From a checkpoint of a small transformer trained on Wikipedia: MLP 1216 SwiGLU.
MLP neurons of a small language model. Each row is named by its layer, matrix (down: output weights) and neuron, and shows model dimensions 32-159. Each number is 128 + 32 x the weight over its row's rms, rounded and kept within 0 to 255. Numbers have three digits each. A neuron's up and down rows have the sign that makes its largest values positive.
After each neuron's rows, "fires before" lists the tokens most often just after its 100 highest values on Wikipedia text that the model never trained on. A number after a token or word is its count.

L2.down14:077131129138111050155154099112103069097098130219103142114102134145165121058117037128185124105127123107151172114149077178160124093123151094135083112140198108078098118090155098176158099122145130082128112074163089104094176150086116085121195151107118116105131139128137131148137138142101086140063125060104093146119068086071135120102168152140146163094086170173140155104135096150137192106156
fires before: " |" 32, "-" 10, "," 10, "–20" 7, "–" 6

L5.down336:114084091102167136173151158167155125092176158130112141137141088119096106087162180089165132149092147178087168103180151121138139126156187170104124142093146112152149077106121075129152112144110111080119125128146179145148121080112070106114123095125202155110158113146157132105103130118168107137133128000118142108140160147142151101132141122183082147124079081128167145096151118132114103145103
fires before: "y" 12, "dy" 12, "nd" 12, "w" 9, "at" 6

L2.down358:126197110085094098133124078115136086205139125103109158166155102166143165073096083102144128111146159129104210149096091132147187092136092130148143135086102079089133111160164127112080100170160207087089084148206090157114119151139139109141110085135160164132176112155210131125156114106193150145110095161153120121163133081103159108153171124141078133124143173135130139109155161167122153126130
fires before: "\n" 46, " " 27, " A" 5

L2.down536:082160057133107086125106164165215110102124140077084113142079120111038152114122119104136140094117090133095170155157125134109097107146155100133140148112146118152158119126178104124166160139121160069153093142166157159199130111140104081131122124088141145153070110089088093178149127152077135137119163031101130117126167151089110104117167093172114157141131127084136102119124138109141113147055
fires before: "\n" 30, "on" 9, ";" 7, "ing" 6, "---|---|---|---|" 5, "-" 4

L10.down1113:120114081180122155104085111112058142051168146121142122133144116135137090121118102178192126133133176138137121144103141122114116103102190110153097148099148145183104103142096150141141106104071081160116095181145160151114129171127154107136071111130082227155141154153193089121148154120176130111143120075067093072135148179171110203115115117134100115108092139136142110190174110119092105152102
fires before: "s" 29, "ct" 20, "ted" 7, "ction" 5, " medal" 5

L8.down273:138090124133103097134122106080142209074124081150053123135104089114167138101110177166128160135153120168104111111155122125091095081175157121164128164150132120138126188162158132148123073095176118130166088145100117105211083115171130121127133156089128146134102070140159114079145131207043098095095147087157148096112117128134092144148095123048166117113083139121112111119127122087120110156053
fires before: "\n" 21, "al" 15, "ing" 10, "ed" 6, "s" 5, "|" 5

L7.down647:146110115201161160129162162139073141063143144143116146109192143111128130180135228130177095103107109128093178117155123084113142172134114135129104140160141147138087116118132106081086129087113119091148131106141182112152049090125174110153146215188186195084119090135128103133144111107083081117173134040147122116085111131120098180172141133116120115164104141116133132073135085108114127078157
fires before: "b" 17, "ke" 15, "un" 7, "t" 7, "p" 4, "y" 4

L8.down1053:168131121108124170138130131163112135103122100128079080116037114140079119126097109128192114105107125053105125136097075108112151133155106125064099132149104153107161122163157100103126091083116133148135088114111126118139141164092116177102145123104120114133149082160163160125104121142167165164119084208090099110115200127110094137111110081087168155098139114163141146161073108138087171158160
fires before: "er" 26, "ation" 7, "ing" 7, "op" 6, "ers" 5, "E" 4

L2.down160:065165131113105073118124166141117102130123142118154164108091105101158097094188132110136127108109092106136174109114126148135166126198144103102146151127124184094000143113129134161143162107173120080115127095125149116134070067178110118076172146097098082093084179081103089093160144153119131135092155158107117119123112085084125111106183134057184146140147140115122176138151115107178119134143
fires before: "\n" 21, " He" 16, " The" 8, "%" 6

L8.down1:081090092117132149115179120149069135145108143117138225159134100114120060123131165159110074157143145138119124097143135100107073129155132165051104187096082059131144147129112160161115180144058109146137153170130122115134122107133088112154108119110090150164103090103138120143115100132073162137107085075130161159118161089136101137178135131151224154156101169121179160086048182109107054128177
fires before: "ct" 12, "ma" 10, "at" 10, "w" 9, "ar" 8, "ed" 6

L8.down323:152098145114177110110127176095107111076093136180105088131171099153129081142150116165161106120125108107107195126139081194140099129140122155205107095109092124177086151081110164060036155046158164178139118087103130136147146097155085153173102127113132141150088085093146142127077174097099108116133144123144119102103108123113103093075081136161124116119115139152099171125116152121166162106079
fires before: "p" 18, "per" 10, "ch" 8, "ist" 7, "ten" 6, "amp" 5

L6.down234:165136157186113082182158119165134127170137206138122062138093121111084137161108093134154148071128141099073127146117138090126120114171132173107138132108163126159136130183143131142183101172103122080198083121138120148136160116196179148109125101175157098139094134103121160173118164122115100107089132114117182134097195110067150053097113162086143142143187085171125117029065145147119119126076
fires before: "." 18, "r" 10, "im" 9, "en" 9, "er" 7, "P" 7

L6.down978:099128120081117094089136179143090078159123118123176097133174100142183165149075123093103127126098161119095134119136120107129112156119139122142164119133156171148134161125136116149117121107141142216192168094122083146105109120170135124153122106147140151149101139101136124083142138154112062151101132129137102195080143135119115124143177103140146139134159119117112178073147136145143121103118
fires before: "," 29, "." 15, " 19" 4, " 2024" 4

L2.down876:102080134148139073110115118136109143237157130105101112110130144166102123121105116109127121136108116173175138125140086123107143119152122149126146108118120157147020133133100132134092120133124162091151131082133097138143115096190086144142143176139166139128118144134175149187096125099080122167141144196135153169132044115126143144113069148109133112095086119170098175110144145113099140104159
fires before: "|" 60, " 19" 5, " 2020" 4, "\n" 4

L2.down88:096175143186103091084091148193160163089147164139136085117124159074147152139135116135108108167155173096113116161113075130103110061118108118150164105187206111162147091151061163198144127138084145042088127166100158146151126127132119131131167158167205073177066126145149123116110119156093098086114113105145093133148149099132165156143082135208116104154102158080137116093117108134087099149094
fires before: "\n" 64, "-" 8

L5.down591:133100143113085185140130141107194106188137121146142088058173141146139149111144126219089051161097115151105139144157115133151155111145125083119186144108123164126062078149118148121100159133211121134125111118126161110162152035174167127156096126051129087104116161110148144121108138114142131100122098070114126118134132086137160158134076102108138143086154120141142144137150069102140172130135
fires before: "\n" 80

L5.down1091:116125165090189140083146082093172082123160123078102156160061078111150123170090153130138159146100156123086172173168081031080136131202111139175141121095110136099076070141122116135089120100174099126101124107185102090135082168149136127116151116110109142020078106103177177051151126141068095136135112184118132111149134086144119100093140127145085099120131134112099165134078117111128162119167
fires before: "\n" 87, "ter" 4

L8.down703:093138134097097148153110161138151196057123088135061111141139145105146079191082112096104143211122129140126098087119173149121147118077177138163132127205113143172180112165085127133113109113148181102106147130063166107112134163134099070085125118137099169116133108127169101157128178152133113061149106166145128113142151149104115119124145178128141149168203150087025170103105137144125160157071
fires before: "\n" 35, "," 13, " and" 10, "." 5, " (" 5

L8.down1006:134085128054137159151071109220217064134093113093097116117121085102141127171123137151090095098138106129142067110130084132153113092155124106139182173176109085125074136180151140171135107115151118139139115137108090156135094115079145094162061114129113155083160113111122109173081130138140125063076161156178172139142134159076136111094140124102175087080116154161101101171173110114154133110060
fires before: " a" 38, " an" 14, " the" 8, " " 7

L7.down1122:136109076143083078130095096170084166128100182124153151104113175120096123095123156110078139098102165121120141155144135120161102072092152123154105125151102077144000149099089130114141130121123165139170160065138056097147142110123144118082119071121074090159120129083173150139195113110149161094103127151117179167163141149171102095097139108095109155116134156143174137127118110098148116157086
fires before: " |" 29, "'" 21, " (" 13, "–" 4, "." 4

L8.down509:100150132104147140123160131137143098103150147161140156156149111123130067128129079193151216124129059109079113125163130136205158123116142184118167133134133134169142105127132133097111110162165215135076149088131137144140173133082138134137103103154128173118161076119125210057108137125147139087134144132135179182119132100112119119101091110160079168121182110140119159155098038123145073126149
fires before: "," 25, " the" 11, "la" 5, " a" 4, "ttle" 4, "ce" 4

L7.down663:185126115151091103139109129150132108060171111127127114200124143096147108115128146129147141124175063117121118106131128129152125076166129048115174154152119098107113114104172122111142093142117119152097073102167163140098094164071147120170154138107183089182148106117161115111120146133078141123146057105090081132139041101161227136138079123140108113167122098139121070082169138127146111116106
fires before: "et" 15, "an" 11, "os" 10, "le" 9, "il" 7, "ar" 6

L10.down561:112136126121124145093162133169091145096133179167120142100178137169125112177160095079139148089124060139170141166134148110107054113078123119081076106172152131142135117122118153109145149037131173138133123169114153132103152097123080158179124093071175100140145128107161132098125102148164098187156188111155119133180133112168173147123129121115126126121108169171072113068126093123150190097084
fires before: "s" 47, "ity" 5, "al" 4, "ed" 4

L2.down796:091112107059183005136182152122055166193141143089098175118113134154149153150105110064102154131116139133122115100180134098149087194082166122120132115140177167086039143130074114118187095104132155114100148139158132139116156102144089165181146104136143112114136177120106147141114129175179098130154162143102167139116139066138166083154112142183116136084117183154139127124144076131098155069118
fires before: " |" 25, "." 16, ")" 10, ";" 10, "0" 6

L10.down670:131122166067081152232164091156072120141087178054140138131133123175093176124138103101188090090118154090139207136116148094069130119097154123151117124144130116177149153108119099123140163095059109165104121096129093072097103090177093123159144152126058130168053159157174124125117094119178097118141150094073164125095175120103126172080147168195144088140130111162170171215111183095136107137118
fires before: " |" 25, "," 15, " (" 6, " " 5, ";" 4, " as" 4

L2.down385:155133118168100196141129135118172119106113120189086156150128174124136179155123140197167150147151109120133075130152096079182125064119074124176039118154142124131154132123107145140115117146160148156139133093128148060074179109142142110065093124116102112104110102166135120163165093114069213128124132161117133158103135117128098095141125110143165147115134201135152156117107138137092106142123
fires before: " |" 50, "–20" 9, "," 8, "-" 5, " " 5

L5.down746:114110137143169116126129133153154144058115163135084170160165117083163086110112144135120155120144134117142100154118097075123117123113138091118117119125112118101173077139145153122131141060138142152119128112132152137154137163122104143143110152126121063072155100132116039135127246152129166121082086000135088087141107133109170071108117097147142109125116088078141099152124039121149116125088
fires before: "et" 14, "an" 9, "le" 8, "os" 7, "ar" 6, "il" 6

L8.down1064:105105075104233191193063149137119111104154118140189065188134120119170184158163113122141061165149158128103123192121136122115075129154126129104195103115137168085097115089132111106087150153113130165135139123080181136155129133090119096110074173106082096108117157109115099133142137161083141122149129100052097157133128111110128131222115131138091099145181170107148116102108081111111170097112
fires before: "and" 14, "y" 13, "un" 11, "re" 8, "lo" 5, "ence" 5

L2.down1077:112129126149101124142137192134049122145125144112144145084162129126155095136113193102127110131131147109107128118097139130096108133166094111144170170138123149076127100127141126157142209112113150158168109132130104144092155128044070161175122155141124147153174089088103230119062155142222084178123137184117131174123095127123123167062159156146100091066121081142102132111126125121083108148137
fires before: "," 52, "." 10, " the" 4

L8.down521:154114129128107145108140147124097076163191162186144098194107127116119128141109139081163085156104151124169072120088157088092155196135084170152165168148144085085231174214174129058151119125152075138166177104158101069121153123109161141113107144184173091127165166122106187160096144175068137197099145112176117108147156108100133138170124155115114139068117108133149103102193140112062131066126
fires before: "." 19, "," 17, ")" 7, "\n" 7, " and" 7

L2.down561:107169142116140169133140195163149109108141145181128096077135148136142116099114110148140119116125151114158092068135115178065199174123145132104144106094174085157070117107167048124154132088083132152131098147163090115127156135116109074139155082159085104120135118119149186189148145160115165105130104152141067154134087138092128214090128135153122098159102140109132096165126067161105083134125
fires before: " |" 52, "–20" 7, "-" 6, ":" 6, " October" 5

L2.down732:111037159063118147117109112110144138093083096150152198184133108139108140162102152175068090137163103140120133130184178176151120140113129144151137213121076175109187148154118120138126116168121129107116159079152085114107067150052094122102125091120119123124177111204155130116110186147106129198129150155104139166082102151103154142138098156105134117160150146098126139099180151177154113114117
fires before: " the" 37, " with" 9, "st" 4

L2.down847:089189152124163156138117077114101167074141137118119196089104143153098120130112124099143112110164167070093145105157123150213148090126122181109072112105115091073129144154159102120132100124132161172161149128146051118115108104143125137118109139120128218120133052149089097168139176157156162099130133098119102173098125086153159130145105140123136158090036133092158094142165136148098222151119
fires before: "," 21, "." 20, " |" 8, "\n" 7, "–" 5, " to" 5

L10.down801:088188153141081108060132187087155178096089147107104113141129130107133078089140129118145060104145086087145166053117159116114113073122170200110139125164152185149154126159108149086129108100104054150152142146106175129107121171170144136150146155135100068092081164137140105166172144126137128149107142096125101137109080124068078189104102068145130133112191174147147110112162165124102159149148
fires before: "s" 89

L2.down231:204099093130164255056138122119080139119150075141107104119100115089136087116142156168152162139191160096109096126086185150121165141135126121123134121132117115097189112114082137084116089093125141127119170146172161133148143205021144121138137117141153122118207123137144092084156155129136100111140160168122103125091181159134053164088116100169095075149158104172090104142125106134131107111132
fires before: "s" 24, "ed" 10, "iv" 8, "ment" 6, ":" 4, "er" 4

L7.down573:119136118087154162070131137097137136087137153124128096119136125120117126080091083108177138116094116174091175125055140074178159116112088127115120078115119111102182047151126063151183177106116148179144187106108104136100126059169131156139043124130097131104081133151146140080148120139136061139100109117106203111146134157137101154108186149095140121097131139141081135160090139138115104112058
fires before: "," 20, "." 13, " R" 7, " of" 6, " in" 5

L2.down436:077103108144171099127157103148062138098075108096110124145146121163091128106144107119114113149099140143126212145103112094079110075132159216137167161160134158159135122049137120109151118140109140085204183172102115089123106107100115123101133133065137170055118146116140133120127169183135128177104132033134120156098107118106109116168135212140144136109069160120140098108115174088103106127162
fires before: "s" 23, "ed" 14, "ance" 12, " was" 6, "," 6

L10.down1101:180084124127153114091152157041143071139167168120099178163174118074152139145107128128136164163178164109115131136131106151108111131152109145155113136131106092081126139210090142129126085089146065140137098046083143198095160126121027178117129132172169126170063101145131109150161103112160142124096145132150151086099117187159116146154130061173090102127118116123090083141169150138142109083123
fires before: "s" 23, "p" 8, "ist" 6, "ted" 5, "tro" 4, "ki" 4